From a checkpoint of a small transformer trained on Wikipedia.
Size: MLP 704 GeGLU, vocabulary 2048.
Architecture: RMSNorm before and after each block, rotary positions, no biases in attention or MLP, untied embeddings, capped logits.
Training: 393M tokens, 5996 steps.
MLP neurons of a small language model. Each row is named by its layer, matrix (gate and up: input weights) and neuron, and shows model dimensions 0-127. Each number is 500 + 40 x the weight over its row's rms, rounded and kept within 0 to 999. Numbers have three digits each. A neuron's up and down rows have the sign that makes its largest values positive.
A block is one neuron, or neurons of one layer that tend to fire together. After each block is what it responds to, as a language model described it from the Wikipedia text at the highest values.

L4.gate546:480488458497486453507470496521515553479515492535530531517428566534467527442475477491497526524504496486497462508543431509471562562548449501546541503524506493528465528368450525501483451549490504518484533443542566552507533513598429514452459443495497551558446513507485520473459475446493487562468507461524509456533445572404493595531574540498494503462458509501533474439538595572515528441510
L4.up546:548499475545474544490491509494506459517466489476485525519506437484515468539445547531556526508509543460510535425457462519537469538482417566526559486533524526534461582510507502531522490494436509491533521432473493514510536538466419509485442555466535478510510593496484543455489568523629491478495412501511465409476498530498538451433565481507459507446448410476474514541463510501453508470528
L4.gate647:531495486515520554479518475575478534598498507493559513561458459446445526495463500484520513463466501515533440516495535507563482554504489578492491498510533470572451488493504486538455457519525514558504564496540470550553542500517494499566481475480511472460448497487470562593480514478514559513511524443463439477514465607519494530485477539566528534508503554431447477548524468463534471530492
L4.up647:559518545489529433539496462490411498532484538544558470445447449446435507559558577528478447502552459485511456472493500517552509551493491510488484513533536515525520547529484536493486519489462466522499503503510541479518516511462516450561482494450516462454473503530482592545535488559512477431529492463594455496439368457465400522518504445509500548517525558443498481548530475531440524448556
Mostly the C completing "UTC" in infobox time-zone lines, plus other highly predictable word pieces like the C of Celsius, Candidate, or Czech.

L5.gate12:522499463521534518547521500539466543562485484562534523545568490514485520467464495523448490567483531494474546484516440565430584474485544471467577444461505471513568448504488435598455437520483504392489479510495621457551550518485481525530566535510521481541506503556467498522499528612470470504536547428489435520528511485497470534544509494540488470532477469514492536630547521479546501492616
L5.up12:506442505501467485525492463455463487527497489558549505453480454498483484443552506570402446467407467459472434444465500508560497488518484496469474457537482497533456374517490579521486508535476549525441562500493481478424460550513426561487550512485493510536462544500454511528514535503506515469444556515434462518488582477448470506472522493466480412482507513486505518581487543501471525508529
L5.gate58:471495481565527543526475491511530423557513547465538522486515545532516521475529525503470469438517499457494498465498464488510549489477528510569522483501475542480511512453479479539549505537462462491510485447539479469526489483577545496552509561471506572502534564437515532554480504494513486567500499490462528520555573499435546479463540441477499454514449556520508581532538579490475431465489
L5.up58:562448489461477517391445549488509493499473477513467375467535525519503563485502531501451497457472435484515540498476435455503498423520549604449478483509502511499482436561554508453487437561512482462496472443546516502494562534467462464471409516548550541396549555495527504568481475511524513494449489443539529483584551548496474467570458435573447505497541515550434430525450540478450568451517
L5.gate108:507428521503548556452494477471532442530498512450513472455493494558500582530526512525530532506465469465531494527483525625439510546572446463461472519487490453469515511521414448441432536461503586506501426537532508514538504526467470522571495564452576520490515500434490495490469502472413460420461500541527492571526466538464472574443488489467426496474495511477547530450454516500502482534485
L5.up108:452444476471503529528538493476537480477492503509537460459503461527504495492481504535547540434595503449481521547516599527520532505525576508496433561565495420481547488527477474501520498508495522536461504459489471557493455425472494518449486511452483484500493481461528556495535508423463430538502490524497504509505590511491477451514469492444468464495501491456551575475452506500442465493509
L5.gate125:459501484523495388496512511523508485530538460507540525517470518447446477493539438501483510488504589489512497508536520555580552519543499501522429490522514463466463509538449481533531537483563459480491445505488580552494447522457506491488553501508492472484510529563568481531464515498441510528549480518536453510467387526547514456465469568486506418499485477444481565471581454550510565513474
L5.up125:524478495494496460496508558432475498472567504479473496489484481545485494477482542526567450437480556558527485479498583509515528454465436503476475471440504488580545507476491495494450492516550452460434528506575497492501465489462497476492467501473486415450493537544466447496505510421468432487405516540462563540505550503489560517481490517475432537498414519489487479479495443549575495490472
L5.gate223:434454467363511396494490448558483449495540474526509499534474533471413476602519465498478467544470546467473492474527459513482524517470488455471510437518553512461486473507541463532545519435503549476458463521494490459418554469514550472472529532460444509512466518490583514470459529494511478483502480564504492619501521487489507424518491573498524555421448513507452528463501528463405514514494
L5.up223:496476498448496436472553540539525531481500524454463537412498459534478461475463535505487439475435518554496447519496548572482572515449512459538520528617491481502415517457468536509443429478525497457455522468513505500484476548527521578495493506492568494538518430521564526514566548517449518480455523512429509571622542419572420495530496523489524483444475481465500484418509542526443531515466
L5.gate265:550535502544517413516498520586478437535515519483470538554526482506471490520452431503528542507471423565517459488473382462500554458500518494464520490522514515555477459494572519457544600473583474463538471495468504563469505522466455527499515549491554554479491479474460558513490492455473526516506544573484454550486519515546441396481482536504584516503482604555522470517487552478485514444506
L5.up265:463473534409481554584526525508540481470523522546483573494457543487495504553468485402546565457527458507541504494473467522473558516558436447522568469584475439480457597530475482517503517487536491444489483504491560500475404493527461548511525472543534492487473455492548510517545500463486475478537498523498514547519540460440516517480472477510486456555518517497484481525486494482524484494462
L5.gate341:439491451538524527503466503506411540554484462478484501463467494492462465517445526537513446466457497466577422489440500500449454455525474492473500575569544452504459538515516581486493439561408478492544483405505468458466473505458510481556449449495535480565518422397510502515464479535504487440481531492460433432473514558514563446459494470600513475427483479553516557515402458490531507523478
L5.up341:523514531469498449537512480444557433470472431523480501496437493513475512482512514511494501492546531513563420489518541545509436548427422483557526612512478523613538443539441521532439439485524543459479577451529486504553437537508506442434584574433492545425468444445506534497514523491555504467471493496523510504505487483479472543529510536505545448493393469473398486473520493509513514518495
L5.gate588:458479484533493495528504445462518444474509524412490490600514484533536547467476487443484546447476452481544436492566475479418491448527492486527456516570514477533481461455458504555464510475503514439584502533501538503496450509548551493518486460497475459534540518517554509495469486460551477555515550511494576463470515495532543434454480538544471522516524516551499517540507503471506527450505
L5.up588:576569502524501556584450480532559568578548541445522491449493440531458481484549495543498424456548535509503489520522460540527529463486535471417437527474553576530506488545573501490486493447488494443548473571509433518567468478517528445466504508499472535542458533422444578481505514476537533516505496540541587463543531443536456500516571494556474555518458489486504464512502524465547555505463
Punctuation and unit tokens inside structured infobox or table data, mainly the slash in "caps / (goals)" career lines and "mi" after "sq", plus decimals and dashes in scores.

L4.gate59:506555545458500481423467473467430469521519492501612479556517466495443502573498502531475504472460482487458506432496431423433489483519402483504510459485540542492460474485514527455451462465504479514495508526488545411496562555521486531546532498485522513465500515575482516546502471515522511533466488528460458521467525448532511530523493556539509486564455511455469499383433512493486516510452
L4.up59:465446507414412519418461449401434446511456520548475532477509569578504426458475566512496483535512532530463523536498532484549462477460480487508580538548497466422454515492475435429470492523470483444489486462492464494496491537531510512467509442501552443547503491540493501484520507457523562485414478490491489511502513462498470520507475581443528558523483526528453414516523512437500470526544
L4.gate212:497535522483476524505508503442493470539519492491558568454446527504440445536515573496501487539475516543473459493502523571510440414559470526543481553452493519465457402498509557481523524458461535433528511528460484468591475585479541545432527444511550525538542586477529500482465452486532553543501455522501507523537481526453518524540437511461539543520506540431479548487450553580520467417415
L4.up212:460487548477473527473499498500417517496514368520523534490504521487437538512554499496473501556487525514517501580539513549483469472516559531534523503435516554460484513497531532498455484474497540486587547532552474500500514489553565531519583511475493540505552545586551512480486491456517516515498473494523460472529446502448476488541536567454546541525533508442480504524479545518564453416455
First piece of a word split into several tokens, usually a capitalized name or place at a word start, like Ka(shipur), Te(chnology), Be(yhadh).

L4.gate154:512491488464543532524483533503526510505463480464511450519549488527433497530496540496458457511516488561468547523480490502519527404524463469503497481478579530545518482487475495522515469499509543484499492625471495489490490476467484497505520522473522515492423403507493499449466518478499493491491444496559455511425480527450528502436486503567526459452490524446548492499453530513485514539510
L4.up154:408577504483512506528458502415506564486510437503502537519429498533542519429512430534510570483546489538457410500463543468419463468491531488507548488518415558502479524474505521432477444530545504504459487497499520498459496497467514516552495576556510479533502490488452493588465482530516524496450488507514413556463449492489499469521524452486509447458473485484485602513525510477508543593541
L4.gate460:479466478504507501554454531535493464468503512462453560502537457474486539519422522502530482623527478518462537569488489492497484513486475479589504520506503509508486489498540528571540357493471493495501490488470512492497462463422518479464511489534462527513467451494533522505445471534454454495495449492559478505492507509493513533487533469534463517503424486516403491568478468527435502508584
L4.up460:441451517425520512531450494510532501472494521504526471488501530513451497500445532479537496550428412486445470481445453514482500525511482521486511532451545527576489498493538477506593486511462489527518524506484510534484466448438473474505434466483400452463507461539508529545508465501505530528505471500428553500522503434494438463489440455526530506446504446471491477542468538437517482435487
The invisible U+FEFF character between degree-minute-second coordinates and their decimal form (E / ﻿26.96…); weaker on table-cell pipes and split words.

L2.gate67:504475452505549527548462496481523488470516480472539503512471515494504510495489481519559557506530524510465529535501513529496498557423466441468511503513541542496533549527480417515535501455502598498540477424515478523568519529532505546477460497549492505517531447505460546477484477517402472561487409497486514588490442466496545539523573502447515440415454446461499433595546475490479468490499
L2.up67:455416528475444491514417522518441484509462508475540450558511502573532527493538538473463471521549524538489485498427487449475478501436477475515520517457495470504447529560574554535580543496496480472444468504497477494604588542500432460467482493523488463516515420459467520428512538498540444508473563540511416540511435466497545512467441496487496475519512555439566540501515456505518507527481
L2.gate121:487492452408553477531478497483486540477489439572507484491465563513538462534432533488496459473481494470475454511447527565499493509536503514478509470532555504540429534533481445429508504507455534412613428583494478507476465499500533449500537475503534581528545464471458576558511514468533454534489525522606515572454509456524539488516453450454505472434553460505546539444490565562467494510443
L2.up121:530535481446485416475528457407480466480475450526443562510556604473561540450525514528529545458566543480542511481410451467429441444427512469564437474500515555546544529512473485483533507525483450460453524493519433481472537534445488541460562470427424523502471473554500515454503510451481487555490515497503460536502582460488475515483485476517395433464551534487499474435431547524473442444585
L2.gate245:489499486519547433539454467578547458505474457493523573516482460541561479546530533422503551515455508467544472555461486501588561543551504510543545390512477528586441537505505560483457465505504525506485512527505505484596574521476520506479536540467549472528429435465524453461577539528443582541522504475508489449467438487520497466455524470510525579579499554524495530508493534465490573454475
L2.up245:526394582550526549426465502449471580519513564542544436454543491471494451548428490488484524508521425491494542468544539571496505496470528404514472560451514489472454524458455466524507560486507487505482596417503557493505511501478443471509482492462511563500506513505580486476513575472483525503513526471534461550522521519466525465483560511514539559476514567541439553469509525496489482474495
L2.gate361:415515538489426506514522477501477501475428479455466503493454577520439519486542494555482436451425525571435600482508461532508476499508542437482530516564533494455586512480504477460479536475496491459520565463507474472522549447464532467507532500451509524510486461529537533501557471538537451469596501545513483514519494472515478457568498577485516486544492546548431571511446565525510456466501
L2.up361:532502538508490531592503517498497470481507528506446527495501487510482523515528543512495484486507543620462559454471497514505496534475532488492461521529557454466471490490534415468507552457461486409526507484487474443553547448517585498474475523481533522516533495547520450565586537534557496412510556516471436439480478499474503488559595571495440476528454549444468527495476567470449448514465
The ° sign after the decimal longitude at the end of Wikipedia coordinate strings (e.g. 0.6006°E, 88.526667°W); more weakly, closing parentheses after birth dates or ages, and mid-word pieces.

L5.gate52:462449468525428496477458536527412474570446516554506517513504579431457590437505503444510427509523519489486473510456477464444537550491423491506498491492504557556505512516553468476476561495557409498530460443534512482497488448493445459463536573505541537462521500487451485524471500584535514478564477450501478480453508442528434456446541531501429518534522495486493474483471500500504497565539
L5.up52:484555439454539541439455440512496415491472454528507464504481552451421587488456579503538513471524542447423574479490546485507527488500504506482537469455563499492483533508509491497576552432541484445522485454524409453540534430478499597488459557509541474509449556478537516489510523505484580467506508491458468485462525550513440380476478456555540511490583520490560510464502498449566470498534
L5.gate101:543484551484557503485572432388437526507542498499511505455417472444544503468523494436501475476505477436487507505488505489500530442512561467521543471516487451520433560445498525417460511442446520492504519433502507462536450521474474538516552481525538429446519486445463538490495458518533456505484441471409596513477481451494519551466458475471548460541476454527497501525441572533503412561538
L5.up101:511450542456454532513499513456515476555468462526468491487492535472511497429518529547569523502519517534487563458519438523509448494552452478503470433559484512502543500546460489536516505490449510478489427491499579452572473410496529527445528504481539524501564480409499492500529586544465462454461618525515474480529480513467519456521508451507524483526447527466498546552497498447518470561513
L5.gate237:462512396450462541477456533492448502525495460565581463538508514488448430533590483487483457513500478453473523434569474444443491458490549508556498469458539488535497424469494524418593512457480503490525465473506478534567490537530507538478457491507427528539567481527494529483470515455515434469498503494493452507457551469411559414431561530528512578498467502505538523431515422466499504485514
L5.up237:527529460519486490511471453490507482505555512552499451548511450412513479511480432599507468451491439525448574493442493554497511558522451517511556540421606479552501464462432530497585483477453532564455501426563508492447476472494516434485512471517529524521438447558582527518474479552445482540484487549532442458448460529476574482484533478453542547474510534458533512486502558564464463550467
L5.gate297:512528499504529505483544505601508529477483500556491490527469571359462551478422435495519531559533513489493501456529521572497515582518489525492540520498482532534542559570504508459499560578493494528458463506467495484476513508451470521479475485508565510564462494511495516494517443543462487429526512524560463495500442487573419495485454538473528448451457476553409509529428440502486481453480
L5.up297:527508495479517490563522555462423478531524485547569488491486451425484442511538553509520432554504468425489501373463507453464467445517563492573495563429560561564497532477497414524498441529480520496465540465531481488543503473544472462464427429489477418542576512538554490543430471495469510489514490494466514582482517528566561444493535476540493476458439467560495489581596461453462574517512
L5.gate361:478506495461482463550487578489525510531448496489541482480467486443461511455505503500527524412463478479507539459512530527592582480550525489540503463483600542477466545499495522384450491485492484482497460471579465564485471544425455471465529520505510524519438500420485599537469472446438532515444503517550464526528494540471511426469459478436572579444505500529503506496569554559442489485540
L5.up361:489516503504540510506487541471460507458413419525467528520489488472557578482521517537483515484508513558533503550483449502483514455411505472523490566458488495527526539489412476524451576544500432539480451486499467442484561399407496506437470463522457464561533468517495508444478559503569540491457547567483516515445536530547613526462481517493513489547495497486548511495486610507420526512496
L5.gate485:532524505480464524508452483534560516483477459474555473516565529473440532438421565481549491550381529534471496506389517543447497481529505478537511444509483490422451498537525489473513551506487491569526598542519463499456524523502489466454527518603538515564518471519495489536482456439516494511507486499543485558488499484437481513533429473477459498554524535500462525490491492488505494521509
L5.up485:456516400593490515448533427488523557510481503535439546522516495539504461454480529496523488494497519505573463517512500518552499473507543489483571508519517490511426366581513498528505399543493442475466469526511551424529499455491489417553443500584552476470554472476516561480573465458467468493470467535536486465529498483497425491571523495432499531475501524500511485436525516476505420505488
L5.gate566:538496528438429565465474518509410595497511472496549602555515465505586494507507505506512479437502492558477573494479475475513463473504401515504499502516473546527476396537487505537444546520457465496542562524529547468524546496446445548463506502535545438483485477535480454508496578519511497506474516517471421531534502485511536470511471541512427542589492491503499553452515527540471427552519
L5.up566:547493514475522476445469462534545501493479542512465432459480472536490551519462489548507473444549571471510535510542480484496518449548547474534584471521455375513439504533401534511509504559501501418406480477539471547526538504500459476474502533476530531513502523486537491467454535464539491469456468540586507571468404478520548554470493445542509504498448546493530465435436533519480484471452
L5.gate622:499473516523463506497551550463473499588583498511546452543490541442487480504486579482479517473488516539603560467445610522462543483467529477558487465465499439468473548526592512547434518477560505526563476492545506537508461503502557439455552505541505491516481464447476511530495478602440494503431506490467473463459505535490389489511435529495532510516540488464428484520450465503434491537493
L5.up622:543552488513434455507468562556525550536523590525533445537469416439483497517562506485568569444531478450503558514449516483498519500475557549537495435465527507457518490432502512554531494524548556525534500508584495491470487516530482483527499472442524478536484488533458520551512381472504514511568472450440524527543483489492574462519500512509524439425529564497543504542422494482497444455487
Degree signs after the first number of latitude/longitude coordinates (43°06′); more weakly, mid-word fragments in infoboxes, tables and census boilerplate (dra-ft, He-ight).

L5.gate102:464477562507580596438541472534465491493533504492525572529532478480502561484472543496482544496504397521499515506545536451461506541514538537482520568436484461456533493493514500435464558481480599426539422462471480479497521421547548559569536446586476525510544507502461467511479544542440525493528480523501487486543567470495469438516450415345492524542497493493612538474542518423504464431463
L5.up102:435451551476482522530493423530481496511509497483496490441587542453448500463450543453481479429502562444510466553537538525434476446538549516534534532488440512471512432519470458445488544447420539516485545478441463458417484382480568544493508518500484531492528486539479428504555522446513591398528438499519495505421577508450500447525452486440456557504566485511475502461535432457479488551505
L5.gate140:473542570546499496458490499440481466528548500446452490502516544499504567415529474436424524576486471498493472504462507502475551516542519478541532486529495521566528565467513508456480445507456548490513542431486500412546501540479410472477452503471474462504505502590451440493482492538483540510590535538481500471488552529479489502532486489420523595543514564527479464487483444505527496520508
L5.up140:477492521494515428458487516491549594493551464531511475441512420518435533482511510518533524535569568518437583553502551526514499425475490508516431486526513519471509496533523503517452521517488475470471506526444504490489402437488517448495509523516538568508501468502446419547457548482531537478500501491466532543561540459473501550571453407499567458530520550542559470475504514481536534606524
L5.gate214:499495481557507479486491523526480428520499507588519501452478439409538461483464565466533492499498523547469481544502526421493536430486472552545534545498548486440475502465419567497573502541492491515478491538472512474408465548526494598487455572485510538480545513564485474501459463498551558555541477468505442527541536530508544446498496485508502524437453475472476497524490517462495428490452
L5.up214:550426491587485435440450469490469524497517436504555521490555459454496508453496517479442507414500530519497483470515558400475531487440505500460557566412528498516436545473494516506478558443492512466483436528495458451501499511508494472479526520585461459520465474462494427465454519560492436505503463419475458482546510495554520563483495440509550526371540516522480487466443518501563486495491
L5.gate232:456524533509466481491550528535544470498503508558539489502478507486521442491526467500509519479577549466501507453612547341454538442479482470524544515483539453507538429511521536481545508551484528449425476494491488445579490521492507606433421522509516490507494551545536486501474452503464562382518547475482454424509569454408493421541465477471547466576502506491509455504473500525534498577527
L5.up232:465569550478486503452439479501477533465495450499588511489475437502520482482476522508526542532467488477475545520509580519488480519456500593544491500545464535463375520491500552461516503466475530487518547534537530448573502512524562554449484515493495452521497513544511385550491488447511504496455459542502456498535511428503505544535497512442506549528496506565465478489530573399548459486510
L5.gate433:489520548567550498464515466511531500510524462519490518475459424456414480483557479584492491507474499491506481532508508541493465456574468539451529498495483468485471506557486511486531496460486522480549492508501537534562436487500532531466516530479539528522529562498500476560394443465545535479502526510511444409539508547459522486536459519436509571513547432518514512522471519427476486411473
L5.up433:453537526521527466556530518501469456470541471578572564481514438505459511543467511504504476585451492478501489557560530520534510473605496520510463509520521451451541565567483493423500482483401511472516465496464499484619446503492490497498487483531431579526496515589541489565479405442557552548474531555463434475543482516499526452538409456435479557522519478485533434468450538468523455491498
L5.gate630:552506574497445448531480470540493482511556502516499549525492508478508430466514490566505513486520500540546514481528433497582449439510492480439561520553514462527480472631483536507559544576463550515467558522502525496513505476502399536465554535511548580487467506586455473487521519543584507581524468512476527496509554507476450472566519482451486527500546497469540495507573550475451485539484
L5.up630:482430440457550499573516494419459528470551494499492497466555552516550487552475460527582526565497430435503427510517564560493470509551504510524487473453501507509522462515516529490524469500431554474443532554452495494494479515517392568499489518449488463558458486465479566597506501514556542518501530481480564429550528522427518462485554446497488405516558479555498486446498597543501485461511
L5.gate672:520435486514526500371511519486523535473455498451554478479512508512477465544525489505475495456608522571511518533530410493568417534510493446497554533464437440506553505436535503474519459454479528491498522456490542477528505478469509487531475487457392505538538504496517471395531490505528544530487460518524509535531486470504515471517454495465481498577479477505475481552509510550514535492527
L5.up672:563511495520483505484571459509562462448526540425564526527523511410471546502530530508514541575610473478457595512536533453495552473532510508584524476468443492487480576491473471543425479488478434467559533507561539445497521514533488484517541498563598476518460563575452524486510442420429519531499470564495553471505564535456485492481487466492548483516477475497474468461540523531497488531450
L5.gate696:508526600494506512548516468483456550490473495511508454471528466458486515531534464495454534494465379539466488442469512452429457548481434467546469530437584469529497520518536505496596574487448496452504497534492565419545479496500513493527485519538496473539462451548500473519422527517465557566505514485484517513556510478538483467404557523490506465460506500520486484529478522536499485469506
L5.up696:465476587433463557549544530509467486524511485525503474477497473497444504472505502532390526569544486526534500493582465539552543458468406463532524447544460507479441520439475524516534482481428581502463507484493508499519515534443414529485526474493550536538505520448534464458479447507615501435525521499446478579497543438519533554488482549472452482538475532489545512568517451482496488530503
First word piece of a capitalized proper noun, mostly a place name, after of, in, a comma or a table pipe, e.g. Si(am), X(iangtan), Col(orado).

L2.gate269:434485491526537478496546511406508478476544416455404484514539507560477457496515461479495490549516513497513549479534500506519467458425465499575494497529498489563463490464438500515487472543535536428581535474497520433484538504499495546517549489450564511512504537550526579505442454538500541581513485427607530480481494511452451473507556593544479565545542478525476504511488503441520516474406
L2.up269:443533500521513461476517522445524447544541455476397439470504451556481475514496582484438517522458471443453596509525452530604452540450521504573550479487430439552433512477474497446512477465573537374571446464472541489506497455466446555492568500461520521477551480512490462495530474460505435571535509555522534533522490511446530469579485508459465506525531542493455540540484515476520475495463
L2.gate462:409540427488497488483527453525455515553578517481444521488517475509535469499531444439557508513481535430514541482541452455465547555582504495475440427454466481514530485462460508532522495409502439505476594505533499506477492533522503458557505507495524470457528392564486413509492501493489549539528524439450563493548596549510513564462538454494515512432437509520424509474422460539473483545547
L2.up462:471531566471524515514480521505495424455491463538466505572497534484509510524536505526524572514468551456532510544574437498449499554535526494498509461517498473493538409458576503484413483546545514455464577481591492507469495489494563448487569528509459493454549476518507473537553469436480542621523517538501508436518549488491487532514447499543482445492531484490546530585509540580486479475535
L2.gate602:439513576551534532484488466528557552523550447501451459481525474484523504488503533498582478527540449514503533510471510481551530452464508517555530499531509559485577474470497489424457417490479496504522410556457381506505521501501534507425545530552394508536527560541525476561477478474521497556574506514508467537475497514497441533571532537494552473528507475523463519499465512508515416438516
L2.up602:509490535534490491573451452523433495522494465512458546468537509493524502547542512502536548552540451540517501565487488508503467472469485473502486496516499477499521499512481539458457517459508500438550548582519352508544543545483516543420527504491468504538604525521536552559466518446477475529492521474512464440490514456530495517610447489495510517549521436531415499495453528517545395439500
L2.gate626:506525486490497486496446519541527493480572444478497483538453511503544575469590499418529534486475515513485457517431513540497558508553617474586496475454472501479472428471558479477499500473547593545423571446488494532571537564536507500479566474472451513498513414476503467465546509599485493471506523493438506516509574510503469513537498455539480504440498503488469546475509492481477537442530
L2.up626:536451531483498484549420564482485502500488461532426482513524458455544554497514481462492507553465470527515448541526559545523525504621559457553530460466530559511385481512488455560551513557559546435423531433509530481519527521473531516488493531501493579501538484510485469502512524530433480501464458470445446485443508466538428500539549441487480540428487552559411497541460436584466524514447
Single-digit numbers, mostly 0, opening a cell right after a | in Wikipedia sports and election tables (goals, caps, scores like 0–4, +4.7).

L2.gate111:480504462514468549497520503457494491474561474533513479416517540438499475511457530534539500528512462477538491495509466572567490479539454527474521451441465478409500479465478504439531572480529493486502449473536489497460404474554501533522456448552526480550529499620559477503515464446509576516437499470464514463530547445516524419472439454472466495519534537515387544495455521492462470442542
L2.up111:440518575416542508532540461453492530503494477478474499467484471403498496553499474492455538496558503427517553451483516499548456519526469528404522492487512488417491532479496486454509521497539411482581469548570488511527407425543489466508522543563504476536477561550480489444572510440586545488452496603604467491463468469481594448480464543468535465474446470534465495544492502524472478443481
L2.gate235:425539524386535556496484483515471528496504412611582510519481480523489592471503448453577511567571487485486475463509551572472538497537522484516499466476523513485479458444543526493519492462577512467449472519508504580558517534532450537482503494545457521539533500481486531518523486487516506454544596507475497424484455519507461511502496495454479529583517509536396516450401507555530507515499
L2.up235:564533472442490518554518499488469516491537525514452547524554500497411500547475479452517548474452522467515518501414525543522494508601491558546531467471445445494528604506492472414543490470502457491490504472488486451558519445501492534537541451508461564391520505524459535455557448501449504421494441536504494519546473525478547490515441491501495547506508550497498493486419514537471545487514
L2.gate281:439542587504454448475506521440444562557591487521535519465536482526462405538477514481450498475538567498491428505469489474450529391547572512504469506533561551503582409509545514476518541508523474482476506515518457482490504444496528482432480442484453493468501505594498463595470526448507580499486485532539481481494519476505497490490427426510461528481503528522528441487465496476487495494491
L2.up281:441469597531491490446510518483425545575511534505547544554478478487471416518480510450492508509506525464472441523496551502509497394564556491488479532477557541543549447514533507494530571456467446479472521509482454469473521474467502499499457495421486513442487558581551491578515496435491579527502487504512471495496573476487506457521442468462486491476395495520494444449429542472447490511494
L2.gate620:493462522480500500545477494421554543524441578500487453543498549501483566501476538470524451518468453407499511435460490468484485501444489494496540502536473538494502502470530541488479456456584512510495478531490529471549433511525552533502532486506509495435420467494527483537497518463447473473538478469397528467510512400440550490414538414391523494498497507521499542520402461500545494424533
L2.up620:519550540523444474480469557497454468492480438518493537480497454494432556495488519426543434474526514466512496455431456518484525510469504562589519545531405500516518435450510484483493497466537520560438471487428511398408504540548530452484443510494537462525399419514475505531498457529486495428493476524474434469573466455483540530508554470501526557531548504474495527527470519455503459513493
First one- or two-letter piece of a capitalized word split into subword tokens, mostly proper names, places and titles, e.g. Po(nd), Bo(chum), B(rno); also mi in sq mi.